MLP neurons of a small language model. Each row is named by its layer, matrix (up: input weights; down: output weights) and neuron, and shows model dimensions 464-655. Each number is 128 + 32 x the weight over its row's rms, rounded and kept within 0 to 255. Numbers have three digits each.
Before each neuron's rows, "fires on" lists the tokens most often at its 100 highest values on Wikipedia text that the model never trained on.

fires on: " Arts", " Lincoln", "ived", " free", " Tech", " visit"
L2.up928:165122161128128112149158122047107171093119145085074114120074155116143118085142132110165134154161108076144141100125109126154067114170104125121138189121132167100146161132137108153151143060138148123112131107136110103081104185114125201125133086169076146102097128127122119117126085107120065075118145122144104128082149159165177099073130143079133093070080137154059139099138090147146148180119133140078134060178114121151097113109119095160132090119115146145117140125134135161151176067141055103130169180128102107129167086096159109143147173106144131111116182134148094148058154139137137179
L2.down928:098142113134115138104135142173129111142122126173147150129136094103098094186114088086122153080156100160167118086143124130066161148125158178123127103076089127157084088135088091108069164127133110147137122144096168204179175118064123170171138120132150087115148173134112099154174133094139131141145124148101111117108110067129116165185100150126100156139174149101128187154155190077130119102117122076193152123119141106156096115134119113105157115084158155150137171118155109085140145150129147177125103090034194153099135131141110134133110099068143134156199086145077155133124087094097101138

fires on: " Ex", "ă", " money", " regular", " Territ", " soundtrack"
L2.up1680:116131068151156118036130156140156145109101125117195183123177158156113125135187103160172137113112180148080163171196197140098074129175126166106112114137124135154143148137128177105129120144125127091197092100082089071153164129116087200093100171172133146097162092163095112101094093125059131104105140115115090118151115099151170139091110116141111130144131120094109079112164130141128114142152107146143106141130137127111109145127124155108170201178192181106160196136170180076218162130094135092105133136139127182159154086115146103102123120156059199159161139095095089140100165126145113109
L2.down1680:128100142064150118213083136153042112167112092106075085162092073086147147118071120145091149134094093093128105111127121110115190111086099074142081117129120104077099076167184111110156106137179076140091140119197115159063143128118172118173110124165140145146135163190131119150154159106108120118159135180108140122141143122138064122124168152156133172060150145166128154163095093100154153117142176097150150105112111172121246078105170111151075042165118113099164125127098107117145099134134085137172120114113150078125174179119123119167122175138148052096155164134111156118162083088128156125

fires on: " theory", "Ș", " Labor", " draw", " competition", " whom"
L2.up1903:129121154181161109186117173087102126149130120187109126203130161105144114119135119127135150172102104118113154146134097147158149144029103130071166148140195096190148088128136130050132157110177020113114103129118146103131203140061120103118126179152116115074159137067116136107106126155175112170112147137172099108141132160103130120134141130114089145115166154129140143185129112055080142197117096117101090136135126066073101109114187160124073146071130113150137122104121116113108123115141136093158077119092096134151140158101147162210085128155118075153123136114060124114140127106150168109
L2.down1903:183162101124097109146116131128168160123098111111138101101116126102074175179119138139085100150068121154096086150089130133129156091180156146185101117123048093062137178185131099163114095110136176182171131140121134154111150082025136101126113116101123125176114102117077131160139128116102110094167113111165161114116137115126111104096078182125112131172157160149126136159155094177167156089089151106172117125100163124181131169096081129141112151210142180117140149119156100137123154135142204167125069175107137135110128094177121138097159149153117142122079088173170185119147127186041122148

fires on: " teams", " Records", "ational", " Moon", " Length"
L2.up3531:119110128061111132102136159139087098098137179182103126105167088085143145121166121097093122161168119052095109125160182104089136121158096103116087079085161158166161105112116118141167075106133112112137171188092118128160139146109108119134127089122071135116140164053114115113108084159172171149155130104127146144098120091100130158194078069167097140126148164093114154078132102161123110115179129149141102131116116140128127121100054052113120114149094127131157102179174142062119121173158114166106087104140110102160113102093090178116096191133133107116115130160109181131110128069097161190
L2.down3531:125125099166168137090179113106116126141177082081134081111124133135120145124099127106134122088103136191199151151109082137129195114140166142122148199126128135038094132097125147129132143133167112133152144072145094141108111145078119059207058089153161170154146114143117135173151103180128173117127103091143113143182150160138085079080177136139126156128113075125138119099144131127157186145120147122096113108094154134144083132140166137165059161173111098087128152084191121131091119113095156105195118180093167200119131123122123149091142112142166140120092105129156097163168137174152109084

fires on: " co", " even", " facility", "ways", " fiction", " central"
L2.up3849:102122151131143152182177139113107087084127125146089144103115092113114124125094117141097106155112080156088128093148126147119130141139143111114148083178100134094098108122128109078122140158194122057120162052162053131112054125112087156137167097142102070141133112192056194090134100134070057094121131166150089120162159200158083139130210153122101135096108120119143150091139114069154048100098136045107112120179102136133086132156127183101106142153128102104063153151145157106155085088174079151135129211121174095085148115133161144087127113057155066206113129096145100140116132149151168127
L2.down3849:160105076161126108127097112140143155184132147137101077117141137133131116129088138108125155110140182063151116161083123138202118069100106138197158145117142171172134144142140154148139159094086158180156074165088149142156132153109166091121104146104147204135128140167117095147088067076189183138127124134076156128114068112178129146171066093121113080169167138126140135149137170166149161182158124166107134106083097108114129116109093102138165144123134136157205118100099091145111138118110143142107127105111136129142119100107129116105110117131121153092111172154102218077142144090164081064

fires on: "ities", " none", "ories", "ps", " considered", "iced"
L2.up972:102167166118102069129123191105127119093148118168144103182127085144105143137104091146141130139089153167138137152168156120136128107094152147190167099098159170131160133091102079118134135190144136149089178138126148171163078166124166165152140175117042137143076090084189109125121154135159187154179116125125094157114115134077206109153145134076108119142146167172095143107130139098115089111114149047132071156140115086162088145113107129140121108104162113145160147095108153124154207120139188139138126140127143185133149132122129138189122107150092171123104119162116180138142148104115129160
L2.down972:184111103093127168139124074104104177129140171134133179119173159085154126084173171088107039155159194090147110150096071152119112157115116120059107151153154095152122062153149193154107120122079077141140179112120118126121170125121118114087082137161150163115128133208066169160104120115128130094123136152134117089148090162148098113139221122160147095127087123123126111140170111162143186150154137148098150125122114110097143160176100118135149097204089163073072163152099106144098073165129168103144175120124135098124123107097152137113108151094128123149105129099119097139086071106132122081

fires on: "land", " int", "aff", " visit", "men", "iring"
L2.up3596:128088114158090182131164102126137110106095154144113115124096124172126107152124206141162187167160079168159144127123128146151085178131182098090138146122088106144125098170112130113175131135151072126123173173125100165118140077089121169156124173105154063130041192141076155070144106109114134097151126134154132121074123137128125111154108159139119136121115180082170128118212091123042171122119103147160145055176150141122125172136146126098189090112086110151168097131133199137139125176119123151117129128114135140098108148135125133117143130101176104152131117091139128146139125171160129189
L2.down3596:132159163117170118136114170147164171149092158211137112135101143152161108130077052082149102128104191078114142135107136145136097085118089153193193097162131157128107123042131153184088146062079172157114090102121135174103141127094151105071142134146124116159200073160145092138136130120132082082064108119109165127133125086150118138152174102096106109164159116135157172164097151122136116113060180139133126157138163170178083135121107150155184111163141167088164147135129076090162120035134203166162162160095152097138098168158101119127103200101161129063133141144098128105132127145089188108

fires on: "ival", "?", " collection", " developed", " Town", " Sol"
L2.up3174:084128117148140119138175127111087160113156121051100140130121111132087114134122065089075161135103098045149187142138156126119112150112147128122152085081076076113085073105093151113099132094092165126128139107131173142069115228133140106158140098201163148144153117176096107071105124151114171154139131161156142089144078111135176117121128116152090154140133103141188085096164166095112124149056175064135094089095149078106109114137085193147110168148061167093135160115143100137101152128142175147096149102159103183144146182097184146232107117115119110141132064126104132095118140071101155113
L2.down3174:150148089141155118127129093135113105139092127155099134145180101140093210097097138104160123156143148178114069146140135139154178127110068148111124145110133184126115142143134129164188144126146078116164145116148120124152162053000092200085159096161154144163100148089078097097153085128139089111138159120134091130163193102101152148176144102191181155142105123139090196132121110113156110067171152095084171152157105155155140132099165072150135155139141145099152115124123129101146133139133132103147116070106166130169108072183083125052126172130130103107103121117156124166156129161135109157

fires on: "les", " highest", "eal", " don", "enson", " cap"
L2.up2912:144112105187132156137182100114104092158122137135131189157098150124127126067096172123147126188068161166090149151185128216145112151148144154179127156095184151139147123131136154133095095112138094107135108212137167095115091111111085156130173111178120179145138157137144090157137145103038125083102165118103139185134113133135122157137132147158171165095090176136112108086174098059121156170124096196120065149172113126116149158079100128177162121128145152080121200134123130149153115122124106127153092161171162119103163125106124132205122158132097175128183103119164158107094106152187111154
L2.down2912:212163188136161107119104109113185152098150182096091075127166072082119108188149111083151137114139084145101123146086156128115134073159100196134186119106101130046128146147141108119148133145155065160110168032113132138137166128123138107176052120109171082120117117161161157146108114134115179150121130088152127091130103106148146023123148136124129149151163111123144140119147147149139117112157168084137180110139113076166200126171156157127077177107089132128130127120097102091091082151152114100124181083085151170194127073190091133058126128147117110155134117127162172140127105159108134119

fires on: " along", "rons", "ón", " computer", " contact"
L2.up3965:125109121124103082170141175098083113158100109147174191180154133152139069101137117118111136114127145094168105140137120123164141137098037152117083099158150157103107171138150072120132100147083111125152200203164122079159094128179118079149139118118082121096133139192087067126169124113132201116137192082103179157101155101146119117074144105199177089093151171135114099142089135126162126114145097147123092115115147097114134096086062114089188155111127099088094127184153158102109175206103167115168107162142121169166162124110129191119141138142152127093154074114116116094084109150121083098
L2.down3965:162069080118164217144132078170135127097108134088135126069119130088141174133168170181101116111109136094103139103120079125064124120129151108177193179129132097112165096189112124110101155138147113158054112055142113146133197094000115118113175135145142085125158103137166148173140121206131122128111132171162110130138141115198172112138095092047106161195085152167121127138095142115101091159082163115078181126149113123103144172144127126151063117155130153155174143100114051132144132103105097133077177109149134124071128128157147124133117093149110102160084118116103057139090132127148158139

fires on: "onna", " Boy", "ification", " able", " edition", "bles"
L2.up892:121155090159134129134149145147158161135154136131158131137128154105164133120098152150164096120136108169061136054128174161159097113161199137102141131148140163098146185146081111142084156102096132148124138080129135159184106182091135190150107095188082194158114165130166106139160133097052152133108117158134161090144206122134074128190105104135076161134095147080117081145158134159137064058098132145120142109146093170094156107136150089072113067091155127111121180111123096124131138191142137131137070126172087115118160153106169103166124142179111052143073159141157132108106103150179121211
L2.down892:041101104135121108146104123116088103144075183130120138158102157111159185157096146077108099109121041138154112142133066069093134169097111126181088181127112098138148079130167152132135087142137148143119116179090119106096107106143094081144126118129145131105197081123083136116049127163123151155175092096103086108125083144127156153071095154150176116155135172140158137100118154122136156186099086099111095123164130133144138125124100157126173105100146125139139153150122104171086119098119193131112137099096138157135114099118111103096116117084135120143098089163140209137153135086109135046

fires on: " $", " Institute", " Secretary", " Foundation", " editor", " £"
L2.up254:100109100127094099188166084134117078192210128072154106094124125142120173135125134180125138062063133168083169131128124167043122110138140185133129129174107142126166116140199151150072120138110089129145155164108101114058092084076126093143139095134123110114163103145139068174154101141113141130096151139119167088211138142116153154130168158149072095087143081105124133126099165106126136100112159169131166080119145128174173148084149135116123100141127136142147142100067078115124079070094122179026105207132152096107187127125155141112134157121138182125154105099111174068122136147111167156
L2.down254:146114191130121147140118159114142147148064097188122179134147164100111137107115208082158098118173109128133140132137072101158147093096100084149134137100188107178123143044058150092158159134121153126107124080131202159144147150144129094113181172111131089135118139086105122130087142129156150168127093123129112173095115127145100181054098132115138127183066149143135110124120122145155063120125168189107155149124104115111135069161090129107124103128100097145093098159192164136144173115165102094139175047154109199141115118180105132158158078107142096087140128166107102149089100092139132110

fires on: " Ug", " Fin", " DA", " Cont", " offered"
L2.up3039:136136141138126111152197098125159104125125158124132126111101135179139086161151077078154104108098107076118138111098114117160069081073154143176136116153129097094117108112143115130124128085151066145157114110100129160091134146178130076129204055132195132122084136173112133093196146096176125080102094094116145082124099122095126091112115137167210127134112072153176183120132149136113106106143084157146117120177164063133118114138042095130145116143088057110150100159121215077123139133108146132128164118168177109137121088158109135116145181112153096156111078117179097178078127134150089125
L2.down3039:087114154074112143123142198100136164157153122115173083136132148091105168114131193167120105173190158126150115148121107112123162097118098105109065130148154127150116127136144120115120118099105176109150170100103121098147135151000138109153141144114091071149086137139154105137124120128136090171108120197084127151131106164167150181114135124078086092133150172141070085080169134140103111131142134137136167183046079145104101143165179109115128166141135171119093203081121071111102066171131140111173135186141152053087108157123154154142090093124120112123078126138149170077135102126127105107

fires on: "umb", " older", "change", " popular", " Maria", "vin"
L2.up1410:149115119105135097108146114146076159103157179107173183113118140158129099098140108159142146065118092131141117128088177208122090129084112110106190105121148096130149087199116128134114111153133158082166163170070141174119099136125094146144145147153160183118164113144146100130122076099134137142043112155129046124116100149146093105107116111152146177152063153150123138113109102123156105122094093083115120079138138154106082145127145122056145132093082180127125208140083157126203211105174077165181099158172124095166118149172162103125118121106151132187090100122185147104125173133117133093
L2.down1410:117128142203119126110119136154148125158088123155118099162153143167084157123109133119135097105134160133070158102090174097113164152160202075161126184096126127133138102108143064134123159178108133155070168127169087158132110136159179146114110152110116071133144148112121182130136148169143106100196116139115136180154085113134199140128076126161098053060158097120107213165161091154107117090140123149141122100137148135167133122055116118146013120092106134143171102100157055166138123166118163050100140075073136109071173074127090176138161087150150109162178171134149093091119079171173089160

fires on: " used", "old", " Silver", " shows", "via"
L2.up1751:070146114119109157125135164160184076112139118076121163132110096116085148145176129193162051172132104120138116104158092163051138112174166151143145110126131121098122114080138162082124137127136135174130121142186139149117091144140121140098052129110144116067103106100155101160097131063048176174184186161142101164128113135119182109124128132202160171145123175088126190124088157106148077107194068088116136118123123153099124127109103142062131095085128136142157138076091099134132160100153106128107189134130144076198127139143137099187116120176148181153126145116128109140161073124117094119
L2.down1751:096149159145160062175124106072096228128107108162117150160098140178141115123113162030074159154134068125079165124142115146173161151103102141114139136145095093143138137146139103164150109181148101115134067158058112102114173139190117147076157166152123163167133144142129140077134119112201048076152097093151132108054177060119108144103078148109090114104132138161108098139128119169115240094081110165122129160133089137111189121139157127173118188186066185102089105139123206071133122129168107144121108100122136161133106101098100146163128144122047082134140149135102140110100153071118171163

fires on: " living", "ious", " GK", " Shir", " significant", " personal"
L2.up1443:085163055104138142124108113077102072114113176123147096090143112075173165111117088100194108077105089103119053057139136161117112096130096109091151106102150157129103139104165169169135133079115082154138136079090144136081141135144130174125082107068112132123129129074153160105144104118114102153111146170088147147162079183017125160142146138088125119146098152185107117186140115155132093164122147103127182139167081174092160110114092096109104149154101129141061143146110111085168124127177120134111125167141179165111124176141137106136115156092142181196162141131146163093146115108122142120
L2.down1443:146151121156140114126123158132117150131092140109078105119105122154057111147103176117086163152142136112149216174112137136080133191096110139138143121129118119130136121132080153147166120149173112144103110104129107114128092055102148081122119132167124133143166127170088169136169134158112134132161081163183146140130191106152135100143090174161117119113156142095193140141140122108166108139071195102111096119107143171126115145115149121126122138151153132169142092130071145159094059119098214157187119082103061095209111100078115167143140116128138172096099130125137161180128167154112074102

fires on: " wife", " Russian", " male", " railway", "former", " Bus"
L2.up1061:165138095110107168078115119105135108154159127051118152115124154124148169131163105078122146104066122198063171153149199111112086166111111089092128125149123141130186097141096143080091190137100169097107169124100120146113086106081127137168170110129185131101164178118112059129120150141163087129128120169165136100137119127073119111091142220146079123152132132051099179116106120210169174150110120127078154048126127101121146156159111169114117104116119112138098139168112079182107143121065123082126148111137124083173155168160094129144116165099100163132105136095122126153127082157108122129
L2.down1061:119105145106149074075123168070166104102128095202154129130124156114059083102093137150140073209180114103145101111102099109056167164169108223122129137169112070126127162107143152098115113186123041135185155119076126105122137108079110147081140173161127053132109085143095112102185160097097182135161090157065184178131188099178119147146136111127180153132099148154156108156136070094122108128133141125132159156164166135121114070089104150187153139163154132078152152152093145087143098112141133190150076123130113137134072021083141114132149095125099067186172083125138149165156173128142154145

fires on: " water", " country", "ova", " Summer", " pandemic", " extended"
L2.up2181:109143114183098191122119124122130120148147184059144110137147095183093160109086161182090140109126191098138155117105113104070123147145115141133156087123138172129113084094128122108144164151146046138173134118179127116144106137156080114122105073124170152162142165176110094116198110214111113160143165152186121108210099111101130173226087108107128156164162106143093084106127110089125078146086092140151161113142129104144160148141127140122076109145123093221121103153100094151173139135111147155120102152078159121158040111105097163123129176141129107112092126133135106130106133088172144145
L2.down2181:149124182106151116123124142164163108128164077119124130105108114107096091213162121085120143103136134138093063179141177096092132116152120135133097136183113109141118206139139151107085078097047142156095143101104109161111151118050167144135146234132139101125092074071129118044128131060188111100102127113128156171088167163130162069122168080165137158109112148154148159153103134120166146084127075131077101143085154153117187151120132106149134173209158125056123152110154169058065120121144112125118139101184096155115146046168195139085125142097086117187160154138159155130192150156082159099

fires on: "ss", " continued", " bacter", "atter", " Fe", " Duke"
L2.up2544:101113112193143151108134083077100144146094040147123107080124083099140141098141135167129151116131146130134128172097118187125151108186149101092122108135188112068103108144095154128119133199089127123116127121103139130090152104173202074099165169126194094156185171110086094143146114095161144118114130091175134129065163138158116091119197139119101127107151193101092142109125108126124144156186142080127129132156101168143070116096187130097111065102129141113107129108075068167129072145189192133111060121123142146115103101151102152156171120127156120124116161098141147178114139159098110113
L2.down2544:110084162138162139158142126123171123136135179101110191116129196158082163174102093179132095136090123115130139046144131137135108120077068176166074168138097191157161093125182114093140088110098112136198146147108142140070094167065127164162130131146092124072123104125143142128095118168152142121144138108116149123097141158146074092106067112113092114186138112171157132122079119097166136105126119141145163139108158060156124107151091130155106150098124115185107134153190156158116138149069081142126154090094143095093138098160203121153114078111122104155167105152107159151168119122118130174

fires on: " book", "ives", " law", "ares", "ghai", " Main"
L2.up1873:068119103100174130123112142081148139172156112112109091069144117163148080071162122103131103119102159095117075108127172123127145141103127187116161153106123080136126136186152137152187154114135080155112115131130094174139138122163146145107112106155071149097115184164158138104131071091119145122063109135147118153106110145103044129104119124080145172127107166166102142130129142138146126106109115136118107114081141108160142108096124119118174162152134069108126175105189129192092121152102097075124153122185068150151157146186123146142129110154058074080123102170117129138118116125118120139
L2.down1873:157122192158121135115157084123159134104036113147126162135116113132138167062124131136084106077195130129117158085048101191138153115140155077207125124133138157139174108077090105164040134159112144132119142099132110174184056164040086135153177131069109114098131118067126083186144179122152102161177149091157132124099171127177167144119121124127156143148125075161154121145099135183137131104113144156107107142132172112107165121116148163143135118119134153137167076156061144138140065164104142156145164151090135177085112098101152113126107082112153172160186076095143117088138135182136090113

fires on: "ases", " Henry", " José", " Portland", "amps", "ams"
L2.up3099:178113141136147083121141166118134123170115111202094134175128112154164143170149138129125114085135108146185130092103113113059164148111137131108127099141157255198100028129133137131163153108167116095168150153159118182178102128114185090114108168169081132119158120125051117087155129102129113124083098165129133089202050105153159201134116109149155133111084167161126177109165126114091110116177137194106158167186145155116074107135152103151107054100156101131172132155114194153126118154126151193118099150096136152097144098068117142126117112155091148150152171097122153076092099126142137112
L2.down3099:075122060136113144182094050071141134108098171084125128137154182073071173150140089175079130165129159148141160111132108160165141083090087139163169136077129099127174165153104122145132126093133164088105098057083168152142088151122077097145105083076153096167110092108158119122104106166149104106127144135157132159098091127098069131160134161058179125138177133128119121156173116163180139169106133124105122075153141170128143115121078145120150184108119149115065142094186064131156144145171129127148160103121157101168150227204119174102177086140131105091136155118157094157140153139162167194

fires on: "ي", " urban", " investment", " av", " based", "ators"
L2.up1362:084145161144138123123077172099208080144096093129083130140179137132139206170118176188174096107098120127168100118106089111181121134101088130170131098085132152088120123167135110127137186128178091070148104092116179139125168087119167213079138141162198125170122110150129170115111094082115133145155134110150125096120147117152095090103151110167161176072143120085146116105097113080160142098153155135127150107186136139110136121164171152124142158141132156139113120121056160181189135154068143113199153076155161153103086106087082121154086111111117060084112094133171184084054147094148060133
L2.down1362:135127089114107147192121117138068178154088127116193186155094156112127073133101105084129122088117119157066163129125179177116115163140146140134107119111114149181138159115086107149072087083069129162133133151173130201116132187131093110174156204125097126178142144132097098086084144170157098125184141140124105147121061134114152139098165120084101073131133181150142095131168173130099117194109120155129104095133146090135167137061074123124074116120100130116165064123167153152086161107154083114053157193162107134151161144149144143154183124139105165171120134128093140134238101121142135091

fires on: "Y", " attempt", " sum", " crossing", "aja", " SU"
L2.up2806:089129172159119168103130172132078113105144101080128126097118137141114118120116147104129161135065083127072122131183132138168123168065102140125122088092180178144116133154183108092121132172118061089153187068106143125093135158082166123117190181157144091139149134209117147060157114166126082174095169095185154133156147101081107128101145115128145135136112145085069153100079170102065164160151142204148066115120127145140175138154126171096137170161133104133118161104116147120088143100119149143084114101129092108111103119093150110149120141175107112137134068136141082159172158142118102188
L2.down2806:149137128105099166127145129176128115174155133164106129134158114124123138160061090105163104092114081132150128129126155107100139082194149074140144124072113096120161127109091176136151163109033146119113122160135117160132138116104140090184127105125132150160101118116159060148125136126121145097162081117113102136081186120109151127102131161104134121085166080177181173170116086186186109090156057127110136108119156092163122129131167114145183143094145129092187099120112127144159110117080072110190094142104084118145150131141131106103123119089055102115154182156137082089136156124134119076

fires on: "q", " det", " Rock", "ored", "ka"
L2.up57:132132117189185134123139106141128139138167174139131118173142145154128113179115105066169132100130093101133147129142129142114069139178203121108104167125127081122097127160155163047117148111125094124133099104067123114101159110137096132103136040169122105127109125104095123163132105094149157110120171211147105160124123156189156157133107098141110124079105152156146118149165135135082114149075134166106166168164150163115124059117198112149130176082075154099101131090151141157101134166130168113090082115080106088069140172125145166116143079125154138102077146094086141145155109102123134132
L2.down57:100166080114068063162127171160143137122048073146173152163128122143123157155177126148134127116130175144102174111083139125127144118130104069144145077076153113198124091082138124151170127140178097106115114120163131186178106145087101109154166086173174107130125106161145137077090121111093149158114124106080153059129145101077117188173130197111127144169157099169135135168142066108159070150179162090192061079114131143118127163116097080130113074114153126140100086179177098086107154096144168166127132100158093187138122141126096111116145176149124157121164124104130100121121147132133151148

fires on: " moved", " special", " move", "isation", " Foundation", " Institute"
L2.up718:126165097127126072087114117128144160117078130091149128118089169151132171130104093180104158106160089132109121121134117145125110119136184159125121096142174131170139162165137183118176131141058198054127117148140076105115135099095151098167119134180133117109163143172143141104138108126127073153092178144160113091069170149144119158108106170082101112119158131155109159135115160141138141114144167121098091116137206122134171163096128110135171142141110109158182113079111107142161109097104161186087159081097134047054111156138095120157127113150148119139110161060140111144126167167127129111
L2.down718:146170147137133156160135128158102086073098138224076118112142093034207062147134152098118099138080133102119104117123112113149101156119115050131164141131137132092114081119127119117111103140152124137084127124123181135152095153067097089092141156164160131146076132093108094141086186147129189156107108089073134136144103118094114120113116080151152141148016149106116103130161103122122105129144133120133130132111071139150105105130141144128097079146164126133064117184147083183113198142112102087214142138077188188164087068102132146109162135100118107116076133130160102148157145107140126124

fires on: "AR", "oci", "rit", " Sim", " Des"
L2.up2642:140123116130156148149085137086110097070101149104113111158123167152106107165138158111149160147131082114124112163144134148087129111123118120158107140056149097170122115142111176158146114130146112100075092076135117120158150177114111129165073094129172101124118117140132145134111112022123108134188154111179110113118135170156146162118113179092188183086054099123166089163094145094178126165167114084107162139155073051123137131157148079139122161121110082156130183191119154153095107111159079087110127140146155102033174180158088107118092115154169155197147157105070148152136186123113142124
L2.down2642:071166134137092133124126177127147194151194110162133093126152126094135142101110076111111131139113080096133175127063105097121157121155137144179152124177111110101157176103145198092127100110137118130115096112108161099126106117130117097123139106174162088129070160106089106126141165210160110108064081123088206164143137142145151136140136101182132121164191140142138117164160103125084138144115095189131101117161239224148133119065134101160111139120128141115045144160165083165152161089126200160108067172156107165191093096119134145123151110126151178089049095066116132133073092091143054137

fires on: " Jr", "par", " GK", "ization", " pun", "ole"
L2.up1620:128090152111151125146139133100112075159112123103195113135099116146131159121078119124165172131118184144143179173093125123157101122134164096159100086127152159085130122167099143108084133115098070128130120045185087121107077143100129130143178123129109142166136107187108095136104085159102144134109138185144097154128163170108101135117129134093067116160101104148121107171136153115150194158141067078094174089105122219140167121145115200059134153083136102116168115116144106199140177078086131131055113150144143160136109122119159133143128095121114138179133086161184138157114089066060158074
L2.down1620:106149139104111105154144124150092207113094113135124163164185172104113134105217142004166099164147102150143127153192099144150086166157103124070172196104129130114125159176144154101116123110184126161101144127136132164207174079168119171154141159097197206083171069120128199121182157105101070142105137144185158138148116074119158094146135094187151164113156156105128119146103112164127120095155161154143127136127133161122116129122153153162103118145124138057091076135142151102103096223142128114169122106132081137131163124137126165102117164140119077090169113105073117127154168177151187182

fires on: " father", "?", " death", " died", " ended", "%"
L2.up3518:126099124202135134120154136118132184161136112161160097113147109147159150082169155128159146099119182141157200157115143119111148167111149144178104093118124045110160087099168209231106150128102060136168139140131102098125112136057157126060162095120153147155113152209128093184177076124147106167153111108104155138210053193122165173159124165174109106102135104089172121175101115113156122185098130099123153150141127035155114116171095138109095128082119169161074102143095198145157171167130086118179138093107126056099155142146137164154105132131105143086090068132109112108128139105126145115
L2.down3518:099111122036196175137121168140106134094096123168113157103097132125112139147146162076093124132111124103101106091088123109210109150154123120084105165178122178166077136155090122120117094115125185136145147113136127167080153150080089125165184138124130111096145148060151152102078098120140098111151150158101096100135139136104160094063121127138166129141121161137121119125114192142166132123114199135163152101133111148068097074119167108138133160116117141142175124118101122126122077093171139129090126149174125143126140104142095108108114129147143092196096125136132117113112149139079121168

fires on: "les", " lo", " foot", "ility", "light", " am"
L2.up1414:116130165122119142088119078153164124096134122159109183138116061123120095108158105096218100140169120189135100125134176086140083118177097112122121115170093046142157150123175158117074094098143115144106132123167150118172170103173073129107096096168155098140159159101086067138143114161131097072129137127181080124130073159147108100136126188190101150094112136123144174089121133193104186157130171133157147117086180163143161115103132167171119099171152138108090151083129191160171197157105120186078118086121058151126136127161109085089158105109157094162122097052141125157095136126105109064
L2.down1414:088132143141132121167117175141124176094151102122104140142094189144155169164124127108059112113159119120099115117137076192069120172045133137128156148086159119111137109184159125155148138160137152155112185112081139141131134167134151135136133125100082101160109143128174154120155131150111158159133124095088199132142122116123116102075155105068135104136146102108109088166139123091114107144096127171117091123158092120104158174150154153167091128134077139133154132153109146136106082099097068138159185162100185085123073155078152144168074150154130165103101096177121101144141111113120159143

fires on: "ix", " period", " household", "ics", "ä"
L2.up1006:163135167130164146112171141143089087180139156095057145173146090157109133099183201166086086136135128093073154089123153132146167079197092131183102100159107153125173070157135150167121120105130130104132128130197117173180135089093122140138155099117143148178088131100049132094100101095182171132116111169074170115136082135112112095076173197099144164136137119111126135063135122081186062115128142122139133186139160141175142117104095134189183119125117106105124196070115119142132106180144134075072136119090147134105151152075100072096133138150094113108107134151126104156147094111147121120
L2.down1006:073091110163106140135118103092160163082139120148113157110105117109189085139100105142238172153126144156189073135115113166131126177112184151112117134117128137167098189104160125085117146108156141128100108130047162117115105186188049104107046121178107131077116123128145127156147147132131103137115152114153078101159169082125085065147099091125147151118120087143080177126164144136125143166077153119123093052150120145128154129159179167111062104164089095133120128119091135120109175063114171170137166096149106129142171110176128139111119150101157141151141114139120138123106158105148141181

fires on: " William", "ologist", " Charles", " Jon", " Erik"
L2.up2232:095111140113171113098174103130164100129087128111080108199122157188159111122071142118137126152078131136104149139097149164137189075135080075128148163140053125131159189143191151202158127133157081115155188152173152138127115109105146121140067086148079127150160145136122145171144160137143146159150109139154115145035149127156193070109180121135143119138126145090130137188124178203111111110143101108152097103113145159137117155075201145070109131100149147121151095168110154143129184087173142113105150127154144107127145100153091176052101160161185144136132137118141147136144165072088094111
L2.down2232:110162189159127185187126140073127108149145141089132080128082123057077186187182131163082160157112083145180117120131113112115121167095131184186135089150171106151129089123126139091120131155141146181101115176109161114156129093023112092146154102147116140138112196099198175194140130104098123143123169132156139186177108117107105104132125168157128140148169180145147133146136089110157153113084128143121122140101071166103229115140134127126162156115128125165150193076080137147087107205165107154092119089147149114155102143112104115173174086152143092055125120106161148144155099131142131158

fires on: "ance", " along", "oci", " While", " ±%"
L2.up3540:126112143102141077173119118181142136129118081030108135153128158172109154095176113119101140104094088095107117174061144143142127097077095137169153052101097199157072132131123175132168059113156131142126117155103157162154091115166105130129090164107130121069124142097144155158093068112133138145130120148125126129134107217078106131180155144139141112103123091102126122099116137128112103153140163167098152158125186119112160138101149102142151116147153130091127187188120141171139097151124132072146126119088093211094174136146159139131192117085128167187172078139194149132144094159137136128
L2.down3540:186133130157104201106147129081123159158085141154107153094121086097155155126112119138153136124100183129155162114199149150117123131089117065133152115066110124123153154139076148138119138131128151162109185068093105155154090117011100113154132154126104095163078149122089151115153098118122117085138177122098117139126179091162157189112170109118109132132057150145114183127143129128129092128101141094120126078125080082115192094125082080124097156123116125104174091144084059114160060101059147132126085130144118098186117175191085163101123117138143159145117156118162132098143149130148119152